Weights of a small GPT-style language model, trained from scratch on English Wikipedia: width 192, 6 heads of 64.
MLP neurons of a small language model. Each row is named by its layer, matrix (gate and up: input weights) and neuron, and shows model dimensions 0-95. Each number is 128 + 24 x the weight over its row's rms, rounded and kept within 0 to 255. A neuron's up and down rows have the sign that makes its largest values positive.
After each neuron's rows, "fires after" lists the tokens most often just before its 100 highest values on Wikipedia text that the model never trained on.

L3.gate400 [152 109 134  86 115 122 118  94 146 136 112 110 137 126 135 104 174 100  43 118 134 141 143 113 147 156 127 128  96 142 144 124 128 172 138 136 127 132 159 150 114 117 122 161 139 115 158 145 108 133 116 134 117 111 154 106 141 101 120 111 168 123 118 168 111 148 142 155 137 123 140 121 143 127 117 119 122 122 138 133 110 158 116 149 149 103 132 144 135 162 109 125 137  98 115 132]
L3.up400 [141  93  93 110 157  92 132 119 149 120 135  83  93 121 139 120 179 132 113 127 135 124 157 161 147 136 138  96 110  91 123 157 108 137 121 146 123 140 148 173 102 122  90 145 120 154 140 166 138 142 182 157 111 110 148 119 130 140 178 140 157 130  81 122 127 151 125 145 165  91 117 118 118 111 114 135 137 118 130 101 108 195 122 154 118 107 147 151 150 178 152 134 144 114  95 118]
fires after: " s", " S", "S"

L3.gate398 [ 78 148 139 121 113 149 153  80 142  84  96 124 111 125 109 114 134 138 120 162 119  90 112 114 164 100 101 126 117 131 127  65 116 155 125 132 159 142  98 154 109  73 147 173 152 128 159 127  98 141 162 118 159 165 154 140 141  98 115 108 123 147 141 144 151  73 174 156 155 126 128 128 104 145 170 124 109 144 126 121  88 130 163  93 151 118 120 119 115 161 116 170 147  96 120 148]
L3.up398 [107 127  94 127 123 104 134  97 110  98 130 153 129 128 134 121 125 133 168 140 109 115  83 127 113 135 134 110 162 109 137  99  63 136 147  94 127 103 131 138 101 113 146 169 142 148 147 186 124 123  95 134 152 162 166 121 135 139 152 104 126 116 151 146 120  83  89 147 172 172 125  97 147 120 161  58  88 192 141 124 118 144 138  93 160 146 137 120 154 171  88 135 190 136 133 127]
fires after: " S", " s", "ou", "ep", " N", " n"

L4.gate91 [116 146 174 117 139 106 130  77 137 127 120 144 114 134  99 147 124  83 126 181 114 108  79  78 170 182 108 133 159 110 143 126 160 129 117 137 157  93 116 133 133 128 104  98  95 130 142 124 138  96 130 102 173  94 164 167 105 102 124 139 111 131  81 106 138 133 127 153 122 116 120 103  74 130 148 145 117 101 100 134 138  97 103 170 140 104 146 123 100  96 121 117 104 158 132  89]
L4.up91 [148 158 119  79 100 148 142 118 131 148 138 119 106 135 153 157 118 118 141 168  96 103 100 142 157 132 130 119 183 136 157 134 183 127 137 126 118 130 178 112 133 150 149 169 132 148 125 141 128  96 185  85 134 150 137 109 122 105 168 121 117 129  51 155 144 115 114 147 113 126 119  96  82 100 131 108 123 137 124  95 167 124 156 170 123 152 142 163 146 121 106 105 143 119 130 112]
fires after: " C", " e", " E"

L8.gate38 [128 123 108 133 142 123 137  59 121 141 130 165 132  99 137 117 112 105 119 129 153 106 136 153  73 146 120 110 145 114  82 145  94 144 141 114  99 161 117  92 169 164 111 160 149 151 168 115 123 124 110 119  99 108 118 139 120  92 132 157 133 122 117 130 136 137  98 140 146 137 125 141 140 132 149 148 161 125 101 143 125 146 173 100  96 131 142 155 160  90 137  76 110 101 130 122]
L8.up38 [108 132 150 124 142 165  95 156 125 143 142  50 115 160 122 144 174  71 160 133 125 137 172 139  96 170 161 123 172 119 133 100 120 183 106 134  99 190 126  87 127 127 135 173 130 158 127 108 119 131 128  88 164 124 112  94 113  78 124 166 145 144 135 107 129 173 156 115  83 154 146 109 119 142 109 127 149 133 135 139 132 170 109 105 127 124 142 145 128 141 119 165 150 110 180  95]
fires after: "r", " or", " be", " b", "e", "it"

L4.gate354 [126 150 100 127  87 137  78  98 136 124 138 127 104 138 143 150  85 143 116 168 106 118 103 120 127 143 101  96 140 128  85  93 146 134 128 126 117 140 152 128 128 109 167 104 120 116 119 161  87 131  87 151 149 130 126 150 129 105  70 132 136  83 122 107 103 129 106 153 101 131 141 108 100 131 131 122 129 151 119  93 132 128  90 147 144 134 115 102 146 134 143 133 128 157 146 127]
L4.up354 [142 111 110 154 118 141 131  99  96 156 123 125 100 112 133 110 115  87 139 176  83 115 128  99 125 110 165 169 142  95 153 107 134 149 126 154  79 108 136 128 108 118 132 100 156 143 124 130 173 149 112 151 104 115 129 133 127 138 105 129 101 126 177 124 169 135 115 134 141 118 127 112  94 106 128 165 104 121  92  67  58 101 127 105 127 109 152 117 157 104 146 152 119 139 129 141]
fires after: " N", "ic", " n", "N", "m", "on"

L4.gate460 [168 137 161 122 145 173 139 133 158 143 124 127  95  94 160 124 109 123 152  92 103 149 134 129 130 122 140 139 114 136 105 146 108 147 117 131 101 157 138 159 132 141  79 128 120 127 135 125  81  89  72 154 150  94 131 112 120 160 117 104  72 104 140 123 118 105 160 111 135 146  91 127 126 131 117 123 138 114  74 158 168 110 105  76 137 104 124 136 105 112 167 121 140 133 105 142]
L4.up460 [124 129 148 121 145 164 142 172 175 139  91  70  97 123 156 155 135 147 149 143 123 131 153 111 148 148 103  96 122 153 122 119  63 178 139 151 105 187 119 151 148 118 126 137 137 112 129 114  91 144  96 126 143  73 175 126 133 150 110 138  97 139 108 136 143 106 126 122 143 148  95  91 121 152 151 143 150 146 122 147 161 111 115 135 133 151 123 160 160  77 158 105 133 145 128 124]
fires after: " con", " e", "n", " E", "on", "e"

L4.gate396 [104 125 170 119 114 113 121 137 123 119 120 157 126 132  95 137 122 114 168 115 148 132 113 162 113 156 128 106 121 120 109 122 125  95 126 114 131 134 132 126  83 102 125 168 101 158 126 122 127 140 163 136 101 135 118 106 129 173 114  97 120 129 107 126 111  84 139 139 107 167 161 148 119 170 132 163  80  96 149 127 151 169 111  93 148 132 138 120 143 109 157 153 132 104 124 113]
L4.up396 [103 144 150  95 104 120 158 159 132 148  95 197 122 129 123 157 125 122 170 104 101 109  62 128  92 157 141 132 122 163 143 123 117 112 118 161 105 141 152 167 101 148 132 146 139 141 129 142 118 135 136 146 100 104 124 100 144 157 123 138 101 130 108 126 120  93 113  72 165 139 146 161 143 132 110 151 123 126 153 136 152 129  90 109 120 120 132 105 152 133 148 161 131 163  92 101]
fires after: " ", " W", " t", " F", "ou"

L6.gate492 [127 147 161 159 110 156  74  85 155 117 111 113 159  96 133 133 130 125 116 164 163 149 130 124 137 140 136  98 123  90 113 120 142 145  93 148 117 119 132 182 170  88 118 101 113 103 180 125 139  95 111 127 163 137  98 135  82 120  89 141 135 121 177 146 104  72 134 134 168 137  76  95 169 126 148 153 155 135 110 124 130 151 107 154 154 135 105 104 101 128 125 150 163 112 108 147]
L6.up492 [160 109 130 103 144 118  83 101 162 167  96 130 131 104 125 133 136 165 112 102 135 129 124 107 134 103 162 141 145 126 131 104 138 102 132 116  80 118 160 111 128  75 114 130 128 101 140 118 131 130 154 109 180 105 161 127 135 159  73 126 116 117 121 122 137 117 128 116  81 143 147 126 136 171 111 188 125 127  94 145 152 164 159 166 166 101 103 116 172 113 145 112 102 133 100 158]
fires after: "\n", "==", "u"

L2.gate208 [124 147 150 148 135 128 126 133 152 109 144 143 134 109 119  69 139 101 128  88 152 119 134 133 101 177  65 156  61 150 135  90 120  88 133  98 133 165 117 148 139 120 123 138 139 101 164 122 108 103 160 134  97 157 103 174  96 104 158 107 107 155 120 157 149  89 137  89 137 140 146 174  98 106 128 131 110 103 157 139 112 145 138 120 114 121 163 123 176  98 110 142 148 155 158 100]
L2.up208 [140  96 160 153 132 122  86 111 152  97 164 141 107 127 120 141 113 121 130 126 153 135 128 152 112 137  79 145 159 149 127 119  96 155 112  91 146  68 120 123  89 108 121 161 103  40 148 107 142 170 132 137 125 117 131 128 117 125 137 104 111 188 115 131 109 133  66 131 122  89 127 142 111  88 124 124 135 148 150 169 127 109 104 123 132 120  90 113 160 130 130 128 116 122 123 142]
fires after: "\n"

L3.gate482 [ 85 110 109 146 118 125 124 128 132 141 119 153 101 119 112 142 120 115 123 163 136 102 146 126 163 196 126  95 168 135 125  93 127 114 150 134 162 121 113  98  84  65 141 123 154 166 110 152 151 111 133 145 144 146 165 148 113 121 105 132 118 184 176 110 141 110 140 180 145 121 122 135 110 145 143 153 150  90 140  90 111 127  92 100 158 103 115 129 117 122 127 141 152 116 120 108]
L3.up482 [ 81 108 145 149 136 134 128  80 164 124 103 108 138 133 127 177 132 111 116 155  90 103 113 109 135 144 114  97 176 118 178 165 135 119 149 106 149 113 173 106  77  99 128 142 118 135 133 141 150  93  98 127 157 145 111 180 136 128  88 116 126 149 152 117 105  58 150 158 172 106 130 115 103 144 124 120 120 148 136 112  97 166 111 145 188 123 106 119 160 121 136 116  93 115 109 119]
fires after: " J", "ep", " M", "ou", " S"

L2.gate435 [134 116 126 102 103 157  84  87 158  88 114 143 127 148 162 128 138 141 111 160 150 140 101 115 162 134  90 153 111  80 133 133 123 155 156 105 158 130 162 141  91  77 130 173  80 158 144 114 161 121 143 111 133 150  79 149 118 105  83 145  93 145  96 110 146 134 129 155 139 140 106 113 114 100 140 117 167  83  99 166 114 124 118  97 115 118  99 121 136 112 121 150 143 127  77 107]
L2.up435 [135 131 175 136  90 115 128 113 116 150 127 107 119 139 185 142 142 135 116 151 121 145 113 115 155 119 182 139 111 153 120 113 139 146 152 150  85 137 134 119 144 116 129 111 167 134  98 146 116 119 160 130 135 116  99 163 110 126 142 149 117 149 152 120 133 147 109 155 151 128 124  92 113 103  85 153 109 143 121 159 157 178 167 142 120 130 115 142  94 107 143 160 151 121 113 123]
fires after: "en", "\n", " in", "ge"

L3.gate310 [125 137 147 142 143 160 117 132 128  79 123 159 128 204 132 117 142 137 146 128 150 152 150 180 134  90 143  97  96 117  73 109 113 145 140 120 118 112 128 125 160 104 165 110 106 120  83 131 161 167 152 134 102 129 149 122 114 124 121 132 157 104  85  99 154  99 117 155 142 171 126 159 143 126 190 131 124 141 133 122 104  90 143 143 119 113 158 143 151 153 135 137 152 106 141 120]
L3.up310 [128 132 124 154 105 117 100 131 139 126 119 106 108 161 112 139 138  89  85  63 119 153 144 145 111 113 101 164 143 105 134 107 151 108 100 111  78 144  93  94 144 103 154 142 112 123 151 108 104  78 117 132 111 173  96 133 135 110 128 165  72 120 141  98 107 131 137 135 153 151 137 121 125 109 138 130 127 128 124 157 125 171 105  89 126 112 105 157 109 144 167 161 109 138 125  94]
fires after: " t", " B", " b", " T", " v", " p"

L2.gate83 [119  88 139 122 118 137 111 163 127 169 159 113 111 147 115 114 112 149 122 158 141 156 115  92  77 126 125 101 121 141 159 102 126 150  86 146 115  97 128 126 116 113 111 147 129 103 112 164 143 122 114  77 112 169 133 121 120 146 137 112 121 131 124 120 116  92 137 164 145 105 126  86 175 118 102 181 124 145 148 142 111 144 121 176 148 146 119 128 116 119 164 141 134 154 126 146]
L2.up83 [175 130 143 143 164 118 107 147 183 134 156 108 137 114 106 102 153 154 100 164 125 178 128 111 105  97 149 120 111 120 130 114 122 112 120 154 145 116 114 134  99 100 101 130 130 113 135 134 154  82 143  88 120 189 172 154 121 144  98 129 153 149 112 140 136 139 123 127 149 101 121 127 166 103  78 167 128 107 145 143 136 134 118 145 171 128 114 112  83 143 125 112 119 194  99 122]
fires after: "\n", ".", ")"

L3.gate432 [157 130  85 111 105 125 182 138 134 126 100 136 143 159  90 112 169 145 133 154 142 111 124 125 163 118 114 102 104 120 126 109 127 117 100 140 139 135 156 134 101 145  88 153 124 135 164 149 122 106 162 131  97 152 129 118  79 158 101 128 148 150  92 124 104 172 146 121 139 125 142 105 130 115  90 104 117 107 136 108 117  93 155 127 115 136 173 146 127 105 148 146 165  79 144  91]
L3.up432 [171 108 142  85 134 118 152 122 149 135 142 129 126 148 126  97 187 134 157 125 119 143 174 121 119 156 124 132 162 119 142 107 124 157 143 105 170 131 156 173 156 176 106 182  75 126  92 146 107 122 155 153 139 114 110 131 128 158 102 108 112 133  88 119 125 130 161 109 157  67 160 132 103 155 102  92 126 125 133 148 128 160 105 168 180 149 129 150 162 109 104 130 131 163 120  97]
fires after: " s", " W", " l", " L", " c", " S"

L8.gate415 [139 158 104 182 118  92 130 126 173 114 131 114 118 138  85 150  82 163  92 123 147 131 125 107 130 128 126 133  57 107 112 127 149 129 110 136 124  96 119 142 143 125  96 120 137 122 146 109 136 102 134  78 183 124 124 139 118  77 122 135 132  72 122 135  92 128 142 132 154 155 158 140 168 183 105 138 140 115  95  99 103 141 131 142 159 141 144 193 139 145 137 144 130 110 125 115]
L8.up415 [ 76 105 104 101 138 148  95 109 147 137 159 149 105 121 133 167  94 127 118 126 155 103 154 121 133  85 141 132 122 131 154 133 122 105 100 113 125  91 133 140 131  93 131 112 126 151 150 166 157 150 137 111 160 130 108 124 117 149 149  83 109  86 102 136 112 161 143 122 133 144 154 122 111 150 148 121 137 172 109 142  97 124 137 148 119 142 114 125 153 126 100  96  94 140  61 137]
fires after: "u", "en", "is", "i"

L3.gate403 [145 131 136  93  97 114 130 121 174 159  91 134 147 124 116 137 159  92 127 135 170 131 129 102 161 163  81 154 111 161 167 145 102 157 110 148 156 108 152 158 164 145 138 112 138 130 119  93 112 146 147 102  88  87 151  91 109 158 115 113  81 131 150  87 145 144 152 140 159 128 138  98 167 162 160 104 138 110 115 164 137 135 131 160 162 153 121 121 105 142  79  71 147 122 111 103]
L3.up403 [133  81 146 126 138  82 140 193 147 130 167 106 100 142 110 170 133 131 118 143 139 163 121 122 134 120 121 119 140 127 183 122 142 146  81 165 159 141 128 130 132 149 133 185 138 176 135 134 117 134 174 120 128 147 167 156 153 186 134 116 139  89 109 145  82 135 128 106 192 132 152 141 124 148 160 137 135 141 118 115 110 133 124 113 133 127 125 162 133 156 127 150 143 162 149 121]
fires after: "p", " s", " F", " S", " f"

L2.gate275 [149  93 109  95 128 159  91 144 153 137 123  96 118 161 125 144 138 104  89 141 177 153 124 143 146 127 124 103 111 105 152 105 124 169 116 143 134 116 182 175 115 115 126 114 127 130 105 109 132 119 128 125 131 153  87 138 133 105  83 100 100 120 131 108 183 120 116 128 129 153 167 106 117 180 105 122  92 102 157 126 143 165 154  99 131  97 128 107 143 120 116 136 190 104 132 137]
L2.up275 [152 130 153 116 146 150  95 106 156 107 125 106 147 133 117 137 146 128 126 154 158 141 113  91 127 136 153 138 149 128 136 107  95 145 122  98 137  88 143 146 117 141 143 138 138 110 140  98 185 125 127 116 168 143  94 117 140 116 111 135  73 160 139 115 177 138 114 130 117 109 102 115 104 103  84 125 120  93 138 140 141 156 151 154 150  80 145  90 121  72 159 147 117 117 134 126]
fires after: "\n", " "

L3.gate176 [123 153 165 141  88 159 121 116 132 137 163 180 118 154 152 140 122 144 136  99 123 131  89 134 132 152 111 149 144 128  82 107 143  81 102 110 105 148 145 165 119 151  97 174 120 107 129 146 158  92  94 121 120 133  89 131 156 157  77  70 146 115 132 148 116 112 130 123 115 135 126 124 114 136  89 128 106 122 112 138 126 152 147 129 140 114 145 105 150  56 112 152 136 133 123 138]
L3.up176 [136 145 154 125 120 174 123 135 120 153 150 152 136 114 136 128 100 154 151  70 146 113 119 134  95 145  96 142 153 116  87 115 158 142 119 113  61 132 130 133  99 145 145 180 141 108 163 132 112 111 162  85 133 137  69 114 167 164  88 159 148  93 115 114 130  93 166  88  99 146 103 152 100 161  93 119 105 119 157  89 140 109 114 114 172 156 131 130 129 126 129 154 152 139 132 121]
fires after: "her", "ou", "or", "ter", " W", " e"

L2.gate80 [124  97 171  93 163 198 128 106 152 130 130 152 105 138 128  95 126 135 162 154 129 108 110 129  72 148 152 136 138 139 104  89 116 133 140 108 116 139 172 153 112 112 120 139 136 142 120 111  96 179 134 132 138 137 122  82 101 153 132  86 107 107 132  92 117 122 114 109 148 125 152 114 108 128 173  83  88 112 146 119 156 179 132 122 127  96 139  99 142  94  74 142 175 152 142 128]
L2.up80 [114  91 123 132 122 140  90 126 137 135 118 171 127 155 161 141  99 175 131 173 157 115  95 147 118 102 139 118 106 130 111 122 116 104  93  85 117 121 119 120 140  63  83 143 129 113 125 164 152 132 114 165  97 157 143  66  96 174 128 144 117 141 150 122 135 159 144 104 123 139 147  92 120 123 161 152  97 132 149 163 127 136 101 124  94 125 127 114 120 155 123 154 139  97 148 114]
fires after: " h", " H", "H"

L2.gate102 [140  98  96  79 143 138 126  98 174 123  84 113 139 151 159 146 120 152 125 123 146 113 146 124 133 145 130 106 116 147 125 108 128 137 155 118 130 148 152 170 123 123 135 174 120 123 153 124 132 158 133 129 119 118 143 130 101 109 108 119 118  83 120  89 117 140 158 121 148 147  92 160 119 121 195 134  98 102 165 141 135 114 128  89 148  80 156 105 130 117 121 112 141 161 177 156]
L2.up102 [128 134 139 111 112 150 149 119 175  98 134 122 144 105 115 156 165 115 118 141 139 125 167 148  73 143 151  87 142 183 115 126 110 162 135 118 120  99  72 117 138  85 160  89 140 100 131 131 129 159 112 123 152 119 140 126  88 127  94 131 142 132 115 111 136 143 127 100 145 124 137 133 112 122 172 145 107 105 126 114 110 150 132 134 149  97 159 106 146 161 122 120 119 139 167 159]
fires after: "\n", " h", " H", "e", "H"

L3.gate195 [147 151 128 147 112 150 125 134 149 133 108 150 145 152 125 120  95  90  37 111 133 196 127 158 144 143 100 152 119  97  78  68 142  93 117  80 135 135 112 131 108 125 135  99 170 115 117 123 130  97 102 109 149 141 115 127 110 127 100 113 127 103 106 124 174 141 161 124 184 152 157 149 148 134 137 141 124 141 159 141 141 113 115 138 160 131 152 153 122 136 123 144 128 147 109 120]
L3.up195 [136 163  83 108 128 110  77 141 150 131 137 132 143 126 104 160 117  64  95 152 112 119 149 107 114 149  99 121  97 126 145  78 154 144  77 112 147 130 109 147 116 124 148 108 100 164 151 109 134 105 103 144  82 121 120 144  71 101 115 134 141 125 124 159 105 142 162 125 131 125 167  78 138 167 140 130 168 156 115 145 136 115 149 132 123 117 114 154  90 103 141 145 136 167 134 124]
fires after: " n", " N", "ov", "e", " H", " v"

L4.gate498 [113 113  75 140 147 144 140 145 138 123 141 141 131 143 101 135 110 129 121  90 146 100 129 160 160 195 119 114 140 139 131 124 158 146 134 154 139 166 153 173 118 115 107 168 139 170 141 129 142 139 121 111 168 113 140  94 113 143  81 165 137 140 109 119 173 132 155 127 131 144 121 105 146 156 133 159 129  67  79 113 114 142 123  67 140 102 119 108  91 141 131 134 112 116  98 114]
L4.up498 [103 112 126 178 123 119 119 105 140 130 115 141 164 147 121 163 139 134 148 167 157  94 113 118 133 177  92 101  85 134 163 116 173 155 148 151 115 101 151 105 109 100 150 144 105 132 160 130 131 144 161 138 172 112 152 126 135 126 118 136 124 137 138 111 160 109 167 162 137 149 105 104 145 137  84 155 108  90  97 140 118 142 136  93 136 100 120 125 108 183 107 160 136 154  86 120]
fires after: " ", " m", "un", "us", " M", " S"

L2.gate414 [123 106 134 103 128 118 117 109 190 120 119 137 123 133 144 142 144 119 112 102 135 120 130 104 161 204  68  97 142 157 167  99  78 156 158 148 118 169 169 142 121 115 112  95 115  95 189 126 127 146 103 128 137 108 152 177 126 139 125  96 100 158  95 174 156 164 147 136 151 114 113 137  98 124 131 151 157  93 140 196 130 133 108 129 120 117 108 119 180 127 124 103 127 132 157 128]
L2.up414 [144 125 160 114 106  84  84  98 155 134 121  89 131 166 109 156 117 176 123 151 155 138 137  92 179 130 129 150 155 137 155 136 132 158 118 114 198  81 122 128 156 134 124 117 123  97 156 114 139 173 148 149 148 149 157 154  77 146 128  94 155 196  93 122 100 126 129  96  95 115 103 135 136 110 110 146 100 117 165 166 124  92  99 137 138 133 108 102 146 150 156 116  93 155 154 135]
fires after: "\n"

L6.gate60 [113 103 111 140 152 127 137  93 166 129 108 145 140 120 184 138 103  72 138 145 168 105 136 136 161 144 128 126 116 141 116 110 146  95 111 123 141 155 157 127  90 123 118 143 166 153 151  99 145 175 122 125 133 136 105 146 137 120 167 159 161  95 128 120 130 136 133  93 128 145 120 122 137 117 150  76 134  57 116 137 104 150 144 138 131 147 127 128  95 107 136 129 122 144  69 105]
L6.up60 [126 128 155 146 139 117 160 177 122 101 130 133  85 132 154 107 174  83 124  97 109 142 127 112 112 102 115 105 119 114 167 106 101 177 152 136 133 155  58  98 112  83  88 154 127  88 108 159 106  79 118 110 135  91 143 145 149 145 138 190 143 140 119 105 128 135 154 160 128 173 119  99 106 147 119 113 143 116 166 159 177 157 123 152 111 153 143 143 139 107  88 151 131 139 104 158]
fires after: "it", "r", "p", "ed", "in"

L4.gate495 [156 140 127 147 154  95  92 136 106 148 150 108  98 106 115 106 143 121 101 153  72 127 129 143 142 134 113 138 135 138 147 128 138 144 159 164 159 114 165 100 146 146 103 126 147 138 145 105 100  73 197 119 178 152 136 131 153 118 100 145 110 100 116 149 185 135 131 135 119 123 155 136 108 125 114 167 117  91 172 144 134 138 125 153 106 106 139 130 106 126 136 136 116 118 106 147]
L4.up495 [138 123 153 141 115 123 150 147 125  99 139 130 146 121 104 135 117 120  98 159  99 168 139 115 114 187  95 129 141 126 124 142 113 144 161 151 160 158 127 103 148 120 117 172 136 114 165 134 144 135 141 116 142 133  88 114 176 143 118 136 129 102 139 139 132  94  88 107 137 140 166 104 109 160  93 157 169 115 128 114 129 145 128 118 124 127 149 172 134  94 168 142  99 154 134 100]
fires after: " e", " S", " E", " K", "-", "ter"

L2.gate316 [141 111 161  87 143 161 132 153 107 113 100  89 160 128 140  81  98  95 107 157 175 108  91  99 115 111 114 121  51  98 131 142 144 145 159 136 137 118 126 148 163  81 137 117 100 124 147 124 117 120 112  99 156 162 115 119 128 112  74  63 111 152 128 128 146 142 135 153 153 149 107 103 118 133 132 161 138 108 115 124 111 152 123 128 139 143  89 109 138  76 133 121 143 146 109 156]
L2.up316 [138 127 157  66 105  89 100 123 150 157 114 122 144 129 156 161 137 150 128 142  98 119 160 112  95 147 143 139 127 126 172 136 136 176 114 107 135 144 116 118 154 142 129  91 115  95  80 120 141 104 124 128  75 157  82 140 144 102 122 135 161 134 106 116 103 146 135 165 124 103 127 129 117 144 169 126 113 102 116 143  87 154 126 146 159 134 126 108 156 123 135 126 115 139 157 197]
fires after: "\n", " "

L3.gate409 [145 152 126 111 175 123 112 142 142 127 145  96  79 159  84 124 103 149 105 141 126 109 112 152 121 137 112 129 140 209 121 122 124 115  68 107 157 122 153 161 136  96 141 139 104  99 138 100 125 121 149  98 145 114  90 148 144 138 126 116 120  73  79 142 136 115 124 169 110 137  86 135 170 160 119 145 149 139 133 151 123 142 158 150 168 125 134 115 146 131 142 101 129 170 142 118]
L3.up409 [142 159 112 121 121 130 118 124 182 141  88  72 107 124 178  88 143 117  86 145 124 138 132 147 142 126 102 121 110  91  93 153 174 112 135 128  99 130 149 109 138  88 158 124  89 167 164 151 130 117 124 114 105 147 129 122 140 102 155 145 110 124 165 150 117 126 104 129  93 159 122 109 128 103 170 191 145 116 116 132 144 168 120  79 114 135 149 145 113 124 152 159 134 157 147  84]
fires after: " B", " b", "on", "b", " N"

L8.gate244 [ 67 163 166 126 133 143 129 157 136 111 154 140 152 184 156 145 128 108 107 121 141 184 114 108 139  80 115 144 154 140 100 148 137  81 166  97 145 127 148  95 140 126  89 145 110 126 119 105 136 101  76 106 118 150 165 147 112 145 152 144 136  93 130 134 144 127 121 192 111 121 164 159 114 132 128  89 133 106 126 142 104  96 129 131 179  98 108 138 126 132 130 115 107 115 146 108]
L8.up244 [132 135  62  74 137 147 144 131 107 107 108 170 135 115 127 144 179 108  99 128 117 125 137 138  92 137 103 138 128 145 155  78 110 137 106 144 135 131 116 113 134 158 135 127 103 114 178 129  90 101  71  74 102 105 139 156  73 127 117  90 124 141 110 139 131 143 135 121 119 144 147 101  94  98 140 186 121 120 115 127 124 162 131 119 167 102  77 133 107 167 120 128 130 106 115 126]
fires after: "e", "w", " m", " n", " are", "en"

L4.gate457 [146 132  99 143 164 112  81 112 141 151 142 103  92 134  96 100 137 182 151 136 135 143 116 162 127 109 128 121 137 136  98  88 123 105 111 159 107 114 124 113 145 123 154 123  91 114  86 156 147 159 145  92 131 119 112 117 125  94 117 129  83  89 121 123 136 117 106 175 123 153 128 145 117 132 111 149 133 176 130 150 135 121 148 131 155 138 115 109 147 186 129 145 130 136 116 157]
L4.up457 [144 121  99 186 127 149 156  71 123 140 104 127 134 146 136 118 117 138 156 160 140  96 110  91 123 108 116 149 158 124 128 110 103 126  92 171 133 130 148 167 131 107 138 123 139 149  99 157 173 167 107 184 140 125 108 138 127 125 159 116 121 103 121 130 109 134  85 112 138 140  98 130 127 166 143 127 132  98 144 127 135 121 136 164 121 141 143 135 106 154 147 118 100 120  86 107]
fires after: "z", "on", "n", "en", "m"

L3.gate31 [119 140 150 157 119 143 132 115 126 123 139  99  53 118 155 136 173 169 114 136 151  99 101  82 132 160 124 140 138 139  89 125 146 119 117 139 124 133 143 111 142 125  87 105 127 150 195 129 142  80 106 123 154 131 136 124 124 118 112 130  95 130  79 160 117 105 149 122 109 142  97  96 107  99 104 116 134  82 144 195  99 104 143 155 135 124 134 136 102 130 140 118 156 103 110 101]
L3.up31 [146 147 110 156  93 126  98 110 141 130  96 114 120 114  91 110 170 132 168 148 164 146 143 139 143 154  99 129 150 127 158 128 123 131 101 115 143 169 174 153 183 134 119 136 122 127 149 134 143 141 168 179 121 119 128 132 161 148  60 134 111 112 105 156  86  97 115 105  80 130 110 100  92 124  96 108 128 137 146 161 129  82 154 129 147 135  91 157 118 108 129 116 116 161 151 102]
fires after: " L", " E", " e", "Z", "L", " U"

L6.gate288 [132 164 137 171 135 129 158  84 138 108 145 120 104 152 107  94 115 134 148 161 127 140 104 145 100 130 121 103 124 175 122 152  97 143  85 128 167 166 126 103 128 107 115 128 134 127 105 111 177 104 135 118 123 141 112 116  80 119 111 145 103 112 155 125  92 100 116 140 133 158  78 156 149 110 152 145 138 143 160 171 127 161 136 145 116 127 142  99 131 128 107 150  84 131 109 178]
L6.up288 [145  78 121 137 130 172  91 107 124 143 131 109 109 161 165 110 111 150 122 131 114 158 131 134 118 101 152  78 169 128 117 112 157 132 138 159 121 175 108  81 119 126 178 109 118 163 134 113 114 142 119  95 126 147 169 139 108  79 129  81 143 106 148 119 118 112 144 132 124 116 141 113 116 129 142 148 168 134  98 107  78 148 137 156 157 112 127 120 142 172 114 185 138 114 158 151]
fires after: "b", "od", "d", " B", "e", "ab"

L6.gate481 [118 115 117 150 130 134  95 122 155 157 156 144 132 116 140 168 120 123 134 125 156 166 128 129 114  81 149 155 135 142 153  83  76 142  96 125 153 163 145 189 158  87 103 165 128 108 142 114 110 139 120 148 139 154 155 145 139 163  72 175 131 145 156 143 116 134 160 121 122 118 143 136 143  98 147 112 162  66 101 130 143 134 124 154 134 133 104 113 123 147 129 160 131 162 100 128]
L6.up481 [116  98 128  90 131 126 145 165 113 135 130  97  94 105 163 115 123 156 143 113 110 140 152 104 111  83 157 123 142 132 138 121 113 139 121 140 133 160 172 109 100 124 107  98 130  90 157 156  81 134 119 157 147 100 129 152 119 106 111 151 142 146 124 161 123 144 131 118 113 101 143 153 124 112 185 116 102 134 120 124 123 140 113 173 188 158 100 112 117 141 103 144 107 152 119 169]
fires after: "ar", "in", " P", "re", "r", "t"